python train.py --num_hidden_layers=11 --hidden_size=256 --num_attention_heads=8 --num_key_value_heads=2 --head_dim=32 --intermediate_size=384 --vocab_size=1024 --hidden_act="swiglu" --norm="rmsnorm" --norm_place="pre" --norm_eps=1e-05 --positions="rope" --rope_theta=10000.0 --rope_fraction=1.0 --qk_norm=false --attn_scale=0.177 --bias="none" --tie_word_embeddings=false --parallel_block=false --extras=["capped logits"] --init="orth" --init_std_qkv=0.0304 --init_std_o=0.00648 --init_std_up=0.0304 --init_std_down=0.00529 --init_out_by_depth=true --optimizer="muon_variant" --learning_rate=0.0101 --lr_mult_o=3.0 --lr_mult_down=3.0 --beta1=0.93 --lr_head=0.00743 --max_grad_norm=2.0 --warmup_steps=200 --schedule="wsd" --decay_fraction=0.691 --decay_shape="linear" --final_lr_fraction=0.05 --batch_tokens=32768 --max_seq_len=256 --doc_mask=false --train_tokens=236300000 --max_steps=7212 --dataset="wikipedia_en"
MLP neurons of a small language model. Each row is named by its layer, matrix (gate and up: input weights) and neuron, and shows model dimensions 160-223. Each number is 128 + 24 x the weight over its row's rms, rounded and kept within 0 to 255. A neuron's up and down rows have the sign that makes its largest values positive.
A block is one neuron, or neurons of one layer that tend to fire together. After each block is what it responds to, as a language model described it from the Wikipedia text at the highest values.

L6.gate64 [117 108 127 130 101 114 150 133 138 151 143 127 104 152 109 102 142 165 113 165  83 128 122 136  86 179  87 118 122 120 118 130 138 117 142 112 142 146 106 125 161 142 138 153 131 152 143 103 176  71 132 121 160 100 108 114 114 126 119 117 147 131 153 146]
L6.up64 [123 109 114  76 135 117 146  81  92 125 111 105 122 130 154 176 148  95 134 130  75 113 128 119 146 119 112 112 111 168 143 111 136 163 112  92  95 135  85  85 111 141 147  98 141 101 147 169 142 151 125 106 179  90 106 108  84 156 148 120  91 127 153 107]
L6.gate146 [123 116  67 155 135 123 170 109 109 129 128  80 145 124 165 134 122 153 132 157 102 170 125 135 105 106 112 121 152 133 139 152 103 108 191 142 134 167 126 108 134 111 110 167 154  92 137 118 116 125 106 139 132 144 143 138 120 171 161  89 134  88 171 121]
L6.up146 [137 116 118 176 131 124 110 102 118 109 116  91  58  98 126 155 100 143 138 134 139 165 168 182 156 141  78 158 130 117 150 133 134 128 171 136 108 118 129 114 149  87 118  91 157 114  93  99 140 117 148 112 156 111 130 131 108 121 132  81 138 120 108 189]
L6.gate187 [142 127 100 134 172 122 104 141 135 136 111 177 170 158 105 108  97 108 102 137  89 109 109 158  99  85 136 150  95 115 105 134 151 109 148 172 133 140 180  95  92 127 101 109 163 154 142 151 107 143 101 165 132 138 132 144 118  77 126 145 131  93 153  79]
L6.up187 [146 129 165 130 129 157 101  82 106 131 131 161 107 154 140  92 148 125 127 105 157 130 120 182 127 103 132 123 118  95 110  93 101 116 128 118 143 154 109 149 168 137 118 150  95 164  75 136 124 125 146 144 143 144 146 143 146 118  85 106 103 112 151 127]
L6.gate266 [ 81 123 128 144 149 124 182 138 116  85 191 160  97 120 126  97 166 148 166 146 112 128 114 124  81  97 112 123 137 120 143 115  98 155 182 126 105 134 123 137 152 162 141 170 169 134  80 154 179 109 196 145 107 109 124 123  89 109 157 141  94 133 130 122]
L6.up266 [145 129 108 114 162 128 136  65 146 151 139 125 116 130 122 106 148 137 131 118 124 107 138 152 107 151  84 131 105 164 111 121  98 159 100 158 123 114 129 124 174 115 123 190 190 177 117 110 125 121 136 145 128  97  97 162 124 169 132 129  96 106 196 160]
Responds to: Split quantifier word endings

L7.gate97 [137 134 111 160 121 153 151 106 146 143 195 150  86  89 140 155 110 163 129 119 115 147 122 104 121 114 120 104 124  96 100  88 116 136 134 138 132 166 113 111 142 122 123 168 128 149  99 116 157  53 148 168 141 145 127 130 152 140 106  77 149 159 171 100]
L7.up97 [161 122 124 128  89 130 171 139 138 150 170 131 119 100 141 126 153 174 105 154 152 174 152 156 116 120 139 116 149 108 122 119  93 139 153 107  99 176 114  89 135 126 161 115 134 114 102 152 151  98 107 144 156  91  75 111 116 133 155 109 113 136 174 115]
L7.gate101 [108 132 157 145  95  69 131 143 122 117 142 155 129 134 107 113 158 113 139 176 118 121 118 168 116 105  71 152  97 106 118 123 124 142 126 118 137 140 153 119 139 128 119 164 133 113 133 103 133 112 194 127 124 153  90 147  73 102 128  90 108 117 136 130]
L7.up101 [144 142 133 138 187 126 127 118 105 125 166 137  92 147 130 118  86 155 100 144 117 111 137 110 162 105 100 150 100 127 145 140 116 119 182 128 121 129 167 124 114 142 167 144 121 138 110 173 140 104 127 114 152  96 113 130  84 181 126  87 117 115 156 166]
L7.gate109 [120 142 132  87 156 102 129 144 145 108 126 122 120 127 100 147  93 150 124 140 101 105 106 119 130 133 134 141 164 113 145 176 159 135 133 107 109 117 133 129 125 149 127 114 129  90 123 121 121 139 117  90 148 153  99 128 105 115 136 142  93 141 162 124]
L7.up109 [127 158  92  99 162 154 135  88 126 107 134 124 130 100 106 118 140  56 122 136 129 114 133 122 112 118 149 126 126 167 107 113 137 117 116 141 157 169 140 106 136 138  83 135 161 135 147 106 126 137  84 146 103 107  88 145 150 137 165 155 140 125 124 165]
L7.gate115 [130 144 117 138  88 108 127  86 126 113 143 123 163 125 143 131 127 134 125 176 158 156 120 131 121 135 119 120 116 102 117 107 111 117 171 138  86 151 134  96 157 160 147 159 177 151  83 119 115 112 109 131 140 117 182  86 141 133 122  99 120 136 150 176]
L7.up115 [132 154 112 106 115  85 121 152 118 104 200 149 128 125  63 159 132 118 156 124 157 126 107 135  79 156 115 149 136 129 143 128 151 166 133 121 127 157 143 170 124 130 147 161 138 131  85 107 141 141 120 125 132 136 147 132 136 102 103  53 122 122 142 176]
L7.gate123 [102 142 108 158 139 103 147 129 116 152 128 119 160 172 162 124  97 132 151 132 147 165 127 157 157 146 143 141  59  97 138 124  89 134 166 149  71  91 132 147 128 123 111 110 111 144 115 112 157  99 105 140 112 120 147 116 141 109 125 104 101 122 166 145]
L7.up123 [107 149 123 181 141 152  86 143 105 106 166 136 136 113 173 128  94 151 156 138 121 143 121 106 155 119 126 135 127 140 104  88 129 171  90  83 128 181  98 101 133 112  86  79 162 128  88 139 103 156 100 129  91 100 151  81 110  93 127 142 100 132 137 162]
L7.gate185 [169 133 110 188 129 129 141 129 134 101 132  97 139 117 149 159 122  91 131 176 127 113 148 108 130 122 131 104 150 101 163 152 176 135  57 138 153 141 122 133 131 141 137 119  78 125 128 140 125 104 132 156 136 134 159 116  98  90 105  92 158 124 129 132]
L7.up185 [146 114  99 133  90 111 146 127 166  92 155 106 121 137 175 145 163 136 125 119 135 164 102 112 136  58  92 162 132 123  94 104 139  92 138 139 123 137 120  87 150 138 162 131 136 166 133 148 113 112 163 116 151 104 133 138 138 150 120 152 117 137 169 148]
L7.gate243 [145  98 166 175  99 117 147  91 142 138 104 123 103 103 130 102 140 143 148 167 124 128  65 108 124 129 156 132 157 159  82 151 148 139 130 135 129 147 113 111 107 124 110 134 172 121 146 153 113 118 121 150  98 144 149 116 140 127 150 172  60 129 116 169]
L7.up243 [139 132 108 102 126 143 116 113 157 160 169 153 180 122 163 131  90 155 134 103  83  89 151 126 132 105 160  99 122 131 126 110 162 148 139 118 169 132 119 125  66 129 150  92 132 143  90 129 153 110 120 133 129 136 141 125 102 111 149 134 176 125 137 134]
L7.gate290 [136 143 112 104 102 142 106 117 131 115 184 103 129 177 160 134 141 145 133 147 122 111 106 129 140  83  92 119 113 115  83  99 159 179 216 168 134 110 123  91 156 156 112 120 122 144 132 102  93  72 106 111 104  88 163 140  93 133 102 150 119 101 128 122]
L7.up290 [110 136 121 106 120 117 114 145 133 138 130 118 105  85 113 102 119 133 105  95 103 102 118 133  99 150  94 118  96 155 108 127  81 127 142 141 142 129 102 128 123 147 164  91  89 127 137 147 138 129  98 104 122 175 120 112  95 145 109  88 109 148 109 160]
Responds to: Quantifier word endings

L3.gate100 [148 150  96 110 155 117 140  89 147 118 117 127 108 105 127 137 133 111 151  89 146 137 168  71 138 154 144 125  62 139 107 112 123 167 111 108 141 130 139 109  83 127 103 119  94 123 152 118 122 153 154  89 147 116 124 120 136 162 113 140 149 121 116 136]
L3.up100 [114 102 119 114  87 150  85 136 167  88 122 133 120 121 146 174 123 125 128 119 161 125 136 150  90 156 127  95 134 145 120 107 125 120  88 135 117 134 129 177 141  93 100  97 124 105 103 110 149 116 101 157 140 144 156 143 153 138 147 141  97 103 101 122]
L3.gate156 [ 93 142  94 135 146 159 172 147 153 116  87 122 120 147 140 118 118 130 141 106 143 133  98 165 135  76 118 152 113 139 126  93 107 149 135 128  60 150 156 133 102 133 147 100 131 131 131  72 170 127 180 178 118 110 170 165 121 115 136 154 104  98 169  57]
L3.up156 [154 125 140 131 143 119  87 145 122 126 161 112  99 116 129  92 152 166 149 106 107 179 135 122 137 121 101 139 156 142 143 121 155 144 173 137 154 109 107  56 107 146 157  92  93 138 101 145 179 137 129 135 141 155 152 133 151 101 132 114  89 164 133 158]
Responds to: Second fragment of split words

L6.gate47 [ 97 162 126 142 160 129 157  87 130 150 129  94 139 147 145 191 125 142 149 146 137 164 126 149 140 120 124 112  94 134  91 109 138 135 139 139  76 134 111  83 140  86 149 124 143 118 141 141 136  86 137 139  95  71 124 122 138 105 122 157  98 146 122 120]
L6.up47 [106 122 148 127 102 150 152 150 151 130 132 134 103 118 149 134  98 147 141 119 146 120  99 106 108 132 112 141 105 130 149 109 189 156  94 142 160 154 159 108 117 162 117 107 171 138 175 145 141 132 172 142 123 104 112 160 127 127 128 154 142 171 122 122]
L6.gate139 [136 117 129 119 114 165 144  84 110 148 107 107 172 116 106 128 131 115 100 171 118 168 108 152 158 155 164 159 138 174 108 134 163 125 145 100 124 111 150 164 147 142 131  93 135 133 139 142 125 150 137 168 174 101  77 119 153 153 137 115 134 136 114 163]
L6.up139 [139 113 106 146 138 147  82 116 118  92 120  97 167 117 115 126 149  96 109 125 153 135 155 176 102 127 150 106 128 117 103 122 124 122 131 122 130 110 183 137 105 136 115 108 123  83 139 162 147 126 129 119 126 125 127 155 180 146 119 159  74 128 145 164]
L6.gate294 [140 142 126 109 127 178 122 125 135 114 146 123 155 125 167 176 133 125 124 132 133 114 135 124 109 124 168 122 156  78 125 141 134 117  97 148 138 167 115 125 114 165 124 153 115 116 119 172 132  95 152 100 123 137  72 117 146 162 111 179 134 111 126 143]
L6.up294 [120 131  91  96 135  95 112 154 129 108 104 177  92 167 151 159  92 130 126 141 109  87 151 153 137 144 128 148 124 161 154 129 157 120 156 171 119 117 137 125 204 108 125 136 137  82 134  96 126 135  88 150 143 137 161 116 110  97 152 178 136 101 123  89]
L6.gate347 [126 168  74 139 179 122 135 115 160 137 111 131 107 115 166 141 139 183 130 142 119 100 134 136 148 155 125 180 141 136 107 166 140  66 145 131 153 142 174 145 100 135 163 146 130 126 100 127 143  73 139 102 136 133 128 117 143  97  93 135 132  84 164 153]
L6.up347 [158 128 102 172 102 160 154  83 162  96 141  86 144 103 164 133 114 188 140 112  94 108 168 151 118 116 122 125 119 135 157 115 134 122 110 127 125 148 147 115 114 109 126 143 161 127 160 119 152 142 125 133 134  65 140 106 120 117  82 128 118 134 150 125]
Responds to: Back-referring pronouns and "which"

L7.gate40 [148 160 147 143  83 121 140  80 123 138 129 147 125 104 144 135 135 148 102 144 134 116 180 188 143 111 133 105 129  97 171 165  95 127 139 157 121 121 117 123 117 164 136 134 131 115 164 136 172 131 132 122  99 106 143 149  99 127 100  68 125  93 106 114]
L7.up40 [ 89 140 182 144 116 111 128 137 130 125 112 133 109 132 114 161 111 129 129 155 161 100 147 128 147 135 108 141 128 110 144 132 118 128 133 102 103 117 108 154 118 115  97 128 169 105 153 136 141 106 121 157 107 127 140 154 115 154 101  89 154  93  92  87]
L7.gate148 [101 152  64 158 130 121 164 100 135 105 146 211 106 148 113 126 107 144 143 125 134  90 150 144 160  85 128 128 116 135 106 125 151 117 119 132 160  98 140 170 143 111  80 193 142 129 101 113 126 150 133 131 146  89 160 108 139  88 159 110 104 102 119 127]
L7.up148 [125 151 106 193 100 152 161 125  97  87 160 140 134 122  95 128 114 135 115 132 102 125 174 144 125  81 107 126 163 122 155 154 111  99 139 154  86 103 147 189 185 144  91 114 129 161 135 163 103 142 165 144 147  74 138 103 121  76 132 122 118 159  80  92]
L7.gate172 [128 124 121 149 100 135 133  84 125 113 138 162 138  80 130 107 156 128 184 110 121 106 138 122 132 144 112 149  84 122 164 150 100  85 133 126 144 183 110 122  91 139  81 152 151 119 146 104 160 152 155 120 127 112 126 119 180 134 107 149 137 130  93 140]
L7.up172 [123 147 101 122  99 164 118 144 122 159 107  90 136 135 145 130 132 102 156 127  96 104 164 127 123  91 138 117 131 106  86 176 119 148 143 107 167 113 152 133 138 143 116 167 131 137 109 186 174 142 101 170 100 138  95  96 144 119 158 117 102  87 114 139]
L7.gate175 [101 120 146  75 125 147 134 154 151 185 101 130 187 125 140 176 149 153 174 105 132 108 132  97 110 135 130 104 138 150 132 119 126 122 125 136 110  90  87  95 119 174  76 124 112 101 150 114 123 103 157 122 145  85 140  68 135 118 153 137  86 161 138 119]
L7.up175 [119 165 154 158 116 121 123 149 115  91 135  98 109 150 173 146 118 132 146 156 149 144 130  92 130 109 130 103 110 140  91 158 151 109 163 115 184 147 139 113 114 109 136 122 119 159  89 200 105 145 171 113 159 142 140 130 106 118 134  89  60 111 153 181]
L7.gate251 [122 162 139 140 111 131 148 138 106 127 132 136 130 114 132 112 144  92 122  99 128 122 149 153  95 108 167 150 144 161 122 134 154 189 103 155 180 126 178 119 122 135  75 102 172 111 125 153 121 130 143 161 141  91 118 160 140  92 159 131 146  98 153 122]
L7.up251 [124 134 114 127 121 127 115  93 164 150 131 137 109 123 125 135 124 168 160 117 151 140 142 160 117 130  97 161  87 151 188 135 139 123 133 101 138 135 129 115 139 129 100  75 105 132 109 128 120 144 142 128 143 122 143 119 165  99 136 145 141 140 159 114]
L7.gate302 [138 108 130 101 103 110 172 116 113 161 142 140 126 114 113 133  72 123 122 137 131  75 130 119 145 134  99 156 122 128 121 142 120 152 150 147 163 106 113 132 130 152  92 132 106 124 142 128 155 122 122  95 141 134 161 139 115  94  78 134 126 129 130 163]
L7.up302 [151  81  78 156 140 112 118  97 147 127 122 164 152 110 120 139 119 127 136  89 142 133 120 113 144 169 160 137 138 105 133 132 125 111 163  65 125 121 142 115 108 117 106 109 111 116 155 132 134 153 116 158 156  74 140 126 119 159 122  61 103 109 108  94]
L7.gate309 [116 115 132 121 123 102 141 126 115  99 118 122 143  97 126 120 123 110 182 116 114 146 130 176 157 126 202  85  96 157 126 143 146 134 155 135 124 121  87 149 127 108 128 115 162  80 117  94 183  86 102 132 109 134  69 140 167 102  92  99 130 134 149 112]
L7.up309 [110 110 157 188 148 122 140 109 130 138 102 101  86 123 117 110 111 110 114 110  94  91 146 130 118 134 128 107  78 134 142 128 114 153 110 127 116 112 156 133 136  97  91 129 139 139 117 108 116 130 122 116 142 104 141 151 127  62 127  92 168 150  97 125]
L7.gate344 [111 159 166 155 144 147 116 114  87 142 136  91 134 137 145 158 155 122 156 118 139 138 113 120 116 107 135 146  99 112 137 134 132 152 145 158 149 117 176 142 128 185  84 132  86  95 104 105 134 144 149 150 141 142 149 160 116 126 150 175 103 127 135 130]
L7.up344 [130 149 172 133 172 115 109 100 101 145 151  84 112 136 136 132 126  96 108 112 117 131 112  86 126 125 135 113 132  99 122 139 147 174 137 157 131  96 174 143 117 153 117 146 142 131 118 147 119 127 137 145 117 148 127 135 111 137 134 135 104 115 163 116]
Responds to: Mid-word fragments and pronouns

L3.gate136 [ 96 139 100 115  86 102 167 114 100 155 111 124 109  59 121 109 106 149 119 156 145 138 146  80  87 107 136 135 117 100 129 103 140 180 130 117 178 145 102 117 118  99  95 104 109 129 128 138 112 105 128 123  80 119 123 116 126 118 122 100  79 121 158 108]
L3.up136 [ 99 141 113 113 125 120 131 130 139  96 136 164 131 105 149 137 132 119 157  45 153 133 125 121 122 147 143 127 153 146 132 117  82 139 127 179  57 107  87 123 143 104  99  97 164 146 176  84  98 123  94 150 176 122 112 116  62  96 149 136 116 139 143 141]
L3.gate213 [175 106 122 142 113 145 137 158  98 165 166 123 120 111 155 127 112 148 118 166  74 100 150 115 131 104 131 125 155 139 132 120 161 140 116 113 134 124 132 159 135 165 139 138 149 149 129 177 132 155 141  92 104 128  89 182 101 130 115 102 114 112 157 111]
L3.up213 [133 106 120 133 103 150 130 113  81 123 126  80 109 153 125 175 105 156  99 147 129 162 123 112  97 134 147  77 150 123 128 110 127 136 134 139 115  91 157 147  90  96 124 123 135 164 116 140 180 139  84 101 146  93  82 113 149 120 150  66  97  95 201 192]
Responds to: Mid-word letter split tokens

L3.gate2 [114 126 100 139 156 133 108 128 121 141 142 124 132 140 131 187 137 135 124 104 147 117 134  86 110 152 135  99 114 150 141  87  96 118  76 165 168 144 154 111 143 135 134 137 132 132 164 132 123 174 124 110 159 110 102 129 140  78 112 154 139 116 109 112]
L3.up2 [124 114 121  75 105 137 148 138  61 117 137 137 124 113 126 150  76 124 140 128 136 105 152 136 142  69 113 124 127 131 167 156 106  96  98 117 134 121 160 147  99 117 118 172 142 134 122  99 167  98 123 118 139 146 135  61 154 116 125 115 157 100 105 131]
L3.gate312 [ 80 110 161 122 121 114 163 138 108  91 116 126 113 101 142  80 151 134 163 124 132 119 136 141 139 120  92  91 114 201 164 105 119 128 138 132 138 126 157 111 122 133 135 136 113 110 158 117 130 142 135 134 161 134 125 143 123 138 147 149 135 133 167 113]
L3.up312 [114 142 127 119 121 172  97 171 160 123 113 133 142 126 139 174 140 181 126 121 140  89  99 113 110 114 129 156 125 124 173  91 128 138 107  82 126 156  95 107 113 124 108 138 131 105 161 141 126 133 104 126 137 131 108  99 134 128  85 115 114 113 142 155]
Responds to: Second word-piece after initial

L7.gate53 [134 138 145 145 130 160 135  80 145 133 133 135 138 125 151 109 138 110 138 123 125 113 116 142 123 145 118 129  96 134 107 130 192 121 152 137 111 198 122 149 138  95 157 155 119 156 134 153 140 175 120 108 136 153 157 157 180 122  62 128 129 111 138 139]
L7.up53 [152 133 120 120 100 118 122 126 100 154 149 124 179  95 136 142 152 113 119  63 109 135 149 144 118 138 189 109 115 170 131 126 129 134 161 131 142 133  88 149  90 152 120 134 110 150 120 120  84 107 133 122 126 130 149  89 135 127 100  95  93 100 112 108]
L7.gate87 [132 134 167 173 113 120  97 127 118 177 132 131 161 164 127 125 113 188 120 168 179 168 132 176 148 162 159 129 129 138 117 135 120 158 201 146  57 150 116 134 155 121 111 133  96 118 133 153 147 155 140 135 112 108 110 123 155 118 141 106 164  87 161 107]
L7.up87 [115 133 153 160 156 129 138 171 122 142 126 118 140 139 182 150 125 136 114 151 131 116  52 131 185 154 135 135 156 152 154 102 136 140 108 122 155 139  78 163 125 132 164 144 159 131  96 146 153 144 139 145 117 140 120 105  90 156 124  97 127 118 159 126]
L7.gate120 [ 97 124 117 116 113 107 125 136 137  87 115 130 116 122 172 110 138 114 152 153 139 164 139 136 118 155 129 113 168 115 155 105 150 128 113 145  91 122 121 147 130 100  87 125 179 124 147 104  94 110 140 155 148 107 112 173 107 145 105 125 135 131 131 108]
L7.up120 [185 118  92 140 144 122 123 100 147 104 101  94 125 116 140  91 108 152 121 163 101 121 153 156 115 159 142 134 127 136 129 129  84 128 163  99 163 152 116 131 121 121 140 144 102  90  92 118 104 109 120 127 120 147 159  93 163 169  91  74 120 131 112 114]
L7.gate202 [ 87 124 170 130 122  94 137  72 130 109 170 137 137 130 149 103 130 100 119 181 115 147 141 111 114 112 125 163  91 113 136 118 105 168 164 100 168 110 104 162 115 118 124 126 122 133  97 130 116 151 119  82 125 152 124 132 123 155 120 122 124 123 128 118]
L7.up202 [116 130 193 108 160 117 149 118 119 134 139 106 142 145 120 131 155 117 183 101  73 136 124 132  99  92 126 121 101 119 141 140 126 121  99 124 126 128 113 149 157 123 114 145 147 128 109 162 177 135 123 173 123 128 115 118 106 145 146 129  85  99 122 138]
L7.gate223 [153 114 158 163 147 138 146 116 101 119 186 145 112 150  71 133 148 140 151 140 113  77 116 128 124  82 171 161 142 142 159 115 161 100 165 185 164  93 150 144  94 145 139 113 111  69 141 101 197 153 136 140 121  98 137 133 144 132  81 147 139 143 143 132]
L7.up223 [129 112 124 149 145 129 134 116 117 162 138  95 133 111 146  82 116 139 118 131 123 104  87 118 120 151 114 167  90 166  99  87 108 106 136 128 110 107 142 118 139 148  87 133 144 113  79 156 159  92 140  83 139 131 180 149 162 144 151 154  83 123  98 117]
L7.gate310 [ 99 108 127 139 116 125 106  91 108 161 151 156 128 120 134 103 143 166 124 157 115 125 134 155 120 135 157 116 108 131 178 151 136  94  75 120 118 147 149 116 119 122 113 146 118 109 145 147 102 117 132 146 149 102 150 121 134 120 147 136 148 113 125 104]
L7.up310 [107 146  92 132 125 126 134 138 124 112 111 163 146 139 152 123 138 133 127 129 130 122 143  98 145  84 131 170  98 178 105 143 112 143  88  84 135 131 150  70 174 137 167 123 125 180 141 127 145 159 112  61 123 130 145 136 134 100  72 119 115 103 135 167]
L7.gate372 [162 126 117 140 101 117 130  99 153 112 151 111  93 162 126 154 113 153 118 153  93 138 117 188 149 108 147 114 139 116 128 138 135  83 132 120  98  90 152 141 140 144 101 133 109 109 130 105 107 113  82 156 167 145 113 131 174 151 114 128 105 162 136 115]
L7.up372 [131 150 123 108 115 146 156 146 135 136 134  97 149 115 127 113  98  97  91 145 168 124 115 112 128 135 130 163 117 132 151 142 135 136 128 120 145 128 140 188 124 142 125 105  97 148 142 182  85 142 134 119 146 142  68 144 112 118 116 137 105  96 134 111]
L7.gate381 [142 135 101  82 127 144 168 115 137 122 160 162 134  90 123 155 148 138 119 107 160 104 106 121 147 124 126 103 153 109 120 124 163 137 158  78  62 116 149 120 109 165 117 109  99 109 159 124 119 116 113 118 134 140 120 123 159  98 157 161  81 123 153  89]
L7.up381 [156 159  97  88 140  75 121 117 116 101 140 107 160 130 112  81 167 143 156 131 144 133 163 156 126 140 126  89 139 142 124 143 141 154 171 106 112 163  82 148 161 148 140 122 141 146 123 118 135 101  98 171  89 131 141 116 133 132 108 112 151 106 137  90]
Responds to: Mid-word "ed" fragments

L6.gate144 [139 142 120 117 145 106 127 142  96 126 142 113 113 140 125 121 128 173 146 130 130 119 124 172 128 157 146 112 109 112 103 109 136 154 136  91 118 135  96 154 128 124  70 122 114 132  86 192 147 138 142 111 118 145 112  94 155 177 126 146 129 141 144 123]
L6.up144 [120 136 149 140 124 124 107 149  95 139 126 128 114 106 126 117 137 124 145 137 148 136  90 119 167 136 131 117 145 109 141 116 142 141 136  97 106 143  55 122 174 141 136 125  83 153  91 149 122 144 164 103  93 125 102 120 122 123 139 121 128 161 145 140]
L6.gate170 [160 143 145 144 123 115 138 143 147 128 149  91 103 157 134 162 119 159 105 156 139 100 122 156 131 102 154 124  78 129 178 104 143 159 124 172 124 123 154  77 142 110  96 175  74 107 122 151 150 142 153  81 103 146 147 122 129 119  85 137 143 140 153 102]
L6.up170 [165 144 141  90 138  96 160 140 117 123 117 109 163 150 141 113 126 100 132 103 111 114 158 151 148 136 160 128  97  97 135 116 112 137 118 163  93 118 119 142 150 124 167 114 164 127 135 149 114 165 129 109 115 159 133 116 167 153 121 104  70  94 140  89]
L6.gate249 [150 135 120 134 128 114 110 180 136 119 154  73 153 102 172  92 152 128 135 104 150 125 131 141  69 120 165 134 121 110 123 122 128 159 105 143  81 128 128 144 193 168 112 106 121 131 125 141 109  92 144 125  60 118 120  99 159 111 127 144 142 112 124 156]
L6.up249 [155 136 178 111 173 137 137 141 109 152 133  88 138 101 140  78 142 154 143 162 150 128 138 116 127 107 191 129 158 150 179 173 146 142 102 145  92 150  92 146 123 141 122 112 107 134 168 147 143 105 141  66 117 115 129 128 137 121 134 139 135 116 139 125]
L6.gate365 [ 88 141 100 157 124 112  86 145 140 136 125 154 146  88 155 148 108 129 107 141 129 140  93 162 138 115 151 109 140 147 152 144 158 126 158 112 136 121 126 165 113 146  98 111  97 114 128 147 129 178  84 112  85 128 131 102 120 117 113 129 103  99 131 109]
L6.up365 [ 87 101 124 143 140 147 127 148 128 112 115 137 121 117 131 145 117 145 126 121 115 135  76 171 108 120 155 156 129 107 122 131 169 106 127 147 128  85 108 116 150 111 136 136 102 107 173 101 100  95 123 116 126 147 116 131 123 149 114 112  71 125 156 146]
Responds to: Verb inflection endings